From a checkpoint of a small transformer trained on Wikipedia.
Size: 7 heads of 64, vocabulary 8192.
Training: a variant of Adam for these matrices, 299M tokens, 9131 steps.
MLP neurons of a small language model. Each row is named by its layer, matrix (up: input weights) and neuron, and shows model dimensions 208-303. Each number is 128 + 24 x the weight over its row's rms, rounded and kept within 0 to 255. Numbers have three digits each.
Before each neuron's rows, "fires after" lists the tokens most often just before its 100 highest values on Wikipedia text that the model never trained on.

fires after: " ", " Po", " p", " c"
L10.up1719:145088095083122139141104096190110129131123153101125122144124105141144162125117166139121131133139110114121131117145160134136139103175129100158163116141138127122143138084155147142133142106080091109142138139166154136198124141109147152140109129128068106139122140113138121076088085087124109098

fires after: " |", ";", " K", " Z", "T"
L9.up579:132150100117118113106101126187116128124098137070073112105095095153124123118101196114098100129156151134139123095138165091125111179112120166110142125187136118148123121123095153153139103133125147109137175120126115126142118152124110151139117161162135125114119159140089071125170104109158188075

fires after: " L", " W", "L", " C", "N", " Al"
L10.up1169:104109160148152132144105148065085122115137174062111141132093148140103127130163105089137116154169130157111130145098131117137152143120128130169130127116118135139123135136138062142138161173129123171114142119142179171123098142172121203154122114060160131108170103123144127099135091108133081120

fires after: " O", " Al", " T", " S", " L", "3"
L10.up518:111125125123125167133102193110114149125130152107109137109150122136109117172113149123157122141178180180147085104095112125133170165136163147160115131161095148099109085144148101106121129149120112120113159083098132173141102117120181161091132120102127077157129131156114125119124074099131124112

fires after: "w", " W", "W", "K", "B"
L9.up1105:140121124151118117118039142092105150134109196135109147144153100114133136138151132108125106135145188133125134125113137110140148138148131107148176167157108095106145122078091169150136159135117122135122122109119121122116125113123117121179081156133135119125085129103063128066180126115087115109

fires after: "me", " re", " Me", "de", "e"
L10.up1294:108106094161148136137160117133131062149096123140122117127147136111118150125116174140174114076119097138102128104147117115142132166142156132129127098136120133127120100141123126085100114125135133123092137145117089140123083124146109119125112129132145120107152164113116161151129132102148099157

fires after: ",", "L", "8", "s", "3", "2"
L10.up1701:160121170082116151087096137116098102112141129113085108091147121139143152147124146142137143130159130134121131146153142130151159149122105143134168149153087147097139119113078186118119131165111101128115130128153108119148093151171158118125104117097095140120110092113110094140190081117107149081

fires after: ",", "0"
L10.up765:105141095087094154135079111147164139123111154144170056134162139101090129105074136127116149114131124103113105092140131100086108161159178136152162087162159133125141083119164119173109134121104089151118159120176116128134131161157142145112110145139090086133118124101119111114108107136090123153

fires after: " ", ","
L9.up127:129107106072105113140110149150112074088142124154088134142103094118108118166118124142148089094150147125121100178150116119113147157151095128146101080109121175194123164115146162104139123105113128111112130122104144120158109101138106130127091166135132130118162116130113109104175115111146138115

fires after: " Bell", " R", "R", " J", "L", " L"
L10.up508:139129130122117118138106167112134097129145121106078101122122145132099106131162122120126123129134171175111100128137140124100107142130105122095147112130122136141117172092123123128114114117105122149077129120177126099144158107120186127110174090119153096132163154109081111128158089127141136121

fires after: "2", " ", "0", "8", " the", " Theodor"
L9.up1337:104123136137106102115154122148159153153132129103141126171119119140165173149145152111151111130119109109103091135136147124123124145103108118130142107121152123118170134136087115131150124122133125152140172121166084088141131082093183148125159130106109123121159131108091066142066117093129130091

fires after: "3", "2", "7", "4", "6", "0"
L9.up539:080112116156153099089123133111164111101112132166103129131159135115131151117169126143139133120105120079142112118098164106114154129128101088105136123141142129106108153067101125132097096128125147131121150091166164148123092165106166117151126174157095131149145122137091121092122143139127200096

fires after: "1", "W", " F", "w", " f", " T"
L10.up977:083097142116151158136147127127133171151125162140095100103135107135118110169100114119107138098126150118149128117137115130123138142169110121138109135146143146167122120121136168141110141129105134104134096083132099120157089138102143115121113129168126093123110188120136118094141082096102098141

fires after: " the", " The"
L9.up376:097092117152109136134122120074148134160146129122119124107123129127119107154140110140114091154129158141121151114160148095127126194152147168107092162165095144144142106119105119096107101118110094136111133151159126102157102140121168170091102106112073128104156111112133140124140096154113138131

fires after: " ", ",", " ("
L10.up1631:113111093100089127110101145136119086111136136113078146135118145121098155126122130137096125088146127106113123167116157146101137153119112130158172125124123125190134185105122107119149113143083131135139143089124121162134111123126112157141122143105129118111145134136103120124134135114132130111

fires after: ",", ".", "ight", "),"
L4.up380:130123059134117136088154146148144117128164176142104131111135137103118167151146154124149124099116182123131157134123107116122147169190121136116129133146096112177175125148129138097138077166109128135153131123100103093093112187136141131074126135079146103120112180118055076144160124154130158133

fires after: "'", " \"", " The"
L9.up1030:143127120116107120081154131087137102105127126121133135124148139156132125125101141130120101160160164151141158125133122120103120132120174121137121140109088114160108099115131081107128152148134160115140137123159182103137086142108145130142098169115119099132113098122102128171103138094081118148

fires after: " ", " \"", " to", "s"
L10.up40:143128124160121137114115140129098136114132168117146103142172155116115094116153134143143073139117134125126093167111145145152155149125109171141136130107113140146160139131139100143096131166116142130137141072148145117135124113191120120092061143092077097155132133100142126141106092131108126141

fires after: "1", " the", "==", "-"
L4.up809:172131133108116129133147140158108157132119110150095107137162127119125108149151168116154094076136126145146112179080089093110098134149128131124147123137135160140139125146126101125097167143110144145119118146122138104128086113116130171161118146106097100112144151091133122125125101084133121100

fires after: ","
L4.up1662:120180089106119111118140171127157125115110129170082098112163101123147101130145116112128117133089136145122089135177126113072119139121133139129132126138138113153156135156114142141164083129098139111128131133140136093108094167161128096114108132105143160146119129123150124146105120192125125154

fires after: "\n", "|", "---|---|---|---|", "|---|---|", "|---|", "|---|---|---|"
L4.up855:106124072151140134133154118119092158139114136110104120094149106139116127144097117096166119111163154146098141152116149081123092126160154132126145131158135131196148163120137141093120119159097112166105130109136079131168121180124148136112108154132134086131135160106121132117158127105150137103

fires after: " |", " re", "\n"
L10.up1332:084085131118110139123098133135107139155117107122153135143108079118152129157123150134187123153138149139098153136146117119139135145164136090145164156129142163084136107143174137104095128118143101117110142139084139140173122139165138125106109151114105099136142168119154097110175086113141140082

fires after: " ", " in", " was"
L10.up1163:089054127099131134146110151123120093098142154114101123145109152103107138123128146154118121112152155124110106110087140079134129138198144081144145093122135115175115093093125107125108142107111119109114155141104108132114077156136139143179085122105102158125137127106130109088106155151092098078

fires after: " "
L10.up861:125132131133139122130148161141118156109135139139120114164135152119119183175110135111148162146101117113106151106155156089126126169136118100141160136148150167159137128141128117089071160170125073174133162096127106105136108151168166116120115154140106147131104147160117106125148108148140103110

fires after: "1", "2", "0"
L10.up1109:111111109147120126121127117094128134148156102140107111134124138122119137129162093114170110113130121147126158170083100099121094126123099134141154136099135129138100092150173133108083173136117162160078147134080148145144084120125127121101126111095111105110140173133112130081183134082141126141

fires after: " ", " the", " of", " during", " end"
L10.up1166:127110103089103107121114153131109101129117117116148168118145120161123128158125166115100137082105138107121133156121129131123146131113102133158150164149125179176161175105125137078135134110115146145107143134161102127152050076103168121141118196134093104098100147139094112085130126142115132099

fires after: "\n", " |", ",", " Total"
L9.up62:164120126121091142153075156111122114130105108116142124137142158094064118157132117112146110128132138139085166133179112095132156130128136117135137134151145186159109111135122100126141102181115173093102159111161144095127099095146143083124126099116132105158128132116139105103094112138122119113

fires after: " A", " E", " C", "A", " NC", " Ma"
L10.up905:124141141123086172136178150136117158125138131130153119099131116077130111132124136072162111139122156116128112139132091111119143141140112178105141138161087134125165122137139101137106123137126128189103118199116170168139095155150178143137116120062115161143144138088114155124174109122134127083

fires after: " L", "s", "L", "im"
L10.up1444:164127111122133110167092137097121145114121138122101130124080127132136116156133131127151161124170161149131127149150102140110156123137148160144128128137092149121121136166140140163078146144123160118064112126147149100118111149128158104131104088154132092108126119127128115117151121121127114182

fires after: " |", ";", "-", ":", " World", "SA"
L10.up1460:136122067112155134118141120136098114148120120169125084149141146107144164152084152108128098131138178185144163122112103093123081149138142153100150099144119158148142125089121125153120137140120127115095110124108148127138151119143165124103126118146147115151141125164131114110125141129118116097

fires after: " ", "7", " Dun"
L10.up931:132103138146128100140121172140119109142108122084156124167140107167097162112116130115102134092103147127093093164139122110135139148128111113137059105122153176139132129130139119146131171116083125128141117103153124070173082110065148152121148155056082152113132161160132135173114121129121100119

fires after: " in", " Al", " the", "d", " into"
L10.up1567:105122118161107127132139135114116132141165131057123140135156127128106108170173121120133101124112151138097114145149127077119104159143127161151143130154082163131097140100149127086135105137128134096088116098170111151165113136109126159105110132070123126166100137098149151172135119141109112088

fires after: " ", " to"
L10.up435:088136131125129153132102152137105173112120119098099108115153115112148143111114100110124147101146106142110107145098171148126134116151170114120127124097096123129097132107112130123148132148091111129112142129187142119150157110132139098167115144179105145098088138113110122073133116071119141153

fires after: " ", ",", "–", " |"
L9.up492:102117157091087132153121119125134107117127133141133054112086148151127129097105145105107136120121088125076173147138161081140141134138074112138104127104136167199164128119128138072132178162126126133124161103170105140161091096127155140071093131142120117123138151109110100105160111125091138115

fires after: " the", "-", " Mac", "–", " I"
L9.up303:129124121132129144128112103087086148124123106115146119149125092150129117139133121132142109066153124149107143165143135124128173145157183158101149153170149174109121172159125102125107177131109129123093142118133134151153175087089135143106121104125120109141153172106099089120138119116112099115

fires after: " J", " H", " E", "E", " I", " U"
L10.up1760:156130092113130170140072123146105147134146161112122088087122139083111171137135152087139125133149144181109130143120117125120160131092131119162125119178082135106143115090140112122137180130115146126097131132133128129154135155154155145153142150104103123156134087093135090105098091105146112119

fires after: " S", "s", "0", "2", ";"
L10.up980:099132094122112145114103134130132143129109149135111099130184164106120113141160151149143147122176120167107135163116136110104157132134151107158100139146115153133134099158143147144104134111123080148113138155140142137126144160149125149152101151112106094090098115139115140160085078115130112113

fires after: " Me", "me", "2", " Fe", "mp"
L10.up797:136121146126155105117119131145104136144112142166130140110124151123119139131136125124137129099144129150087133159109099118129160091166157129153127137176137144179097143169132106129111206097120117145100132170102124107126156115147091135120131143096118156167134158172102128135079118110090111154

fires after: "-", "w", " over"
L9.up412:130093139112107138111136148100101132165081131153089154113177133140119147147100142105135095134150132138103166158127122121123109101125154129202156155129114166162105132148123122117127119159080108132129153108140171118147099091149158134113101133163098110119087119107121123100133117124095155103

fires after: "'", " at", "s", " the"
L10.up530:150108128091108143123108159116147120088100132072133131088105139105110162136111114123112124099109100126086114123190112131157127159124133160127141127108074132141160134126129102149152168118116119130094097121131151116131148114127140168120134111128123109115145104101119106145109152106117129143

fires after: ",", " his"
L9.up1536:082138091140135148058118113128088121161099182104116119114121116105120109093108179151118125166091144078143158101104124132125147150154108124148146133198137160116114088073153131116141109166090133126142128120138148134142129177169122154117081154138117131136104126104101111147111098109127145117

fires after: " ", "0", " D"
L10.up740:110081098118123135144128108121123121122126161103159132126108150177095140143124133126141143140127152102122118109125130148096152164154103153137116085119136134138136103118149126154096148134119141171119151104207124116135130113147129137126129186099140127123124101113114141104126123123127138124

fires after: " ", "–", " M", ","
L9.up1120:150135119081124140088126147140064151138148159090142135111113167152117171153111171092124095111136148146169120105126144115107154165136126123122119123124121162143122128130148149104134130140121150129115132100157105108133114122140133136102108152149144143096148182139097093121120081116132166140

fires after: " E", " Fe", "e", "E", " Me", " A"
L10.up745:106129095163092158163115131131095121114148164123131137127115118058108086119130134085166149133148136102103143129110143091125122161137170120107134141123096128107117140151117105128121147142145131148122114135122175164131127122157128163140128114102079143109093108145098140157140102133106138073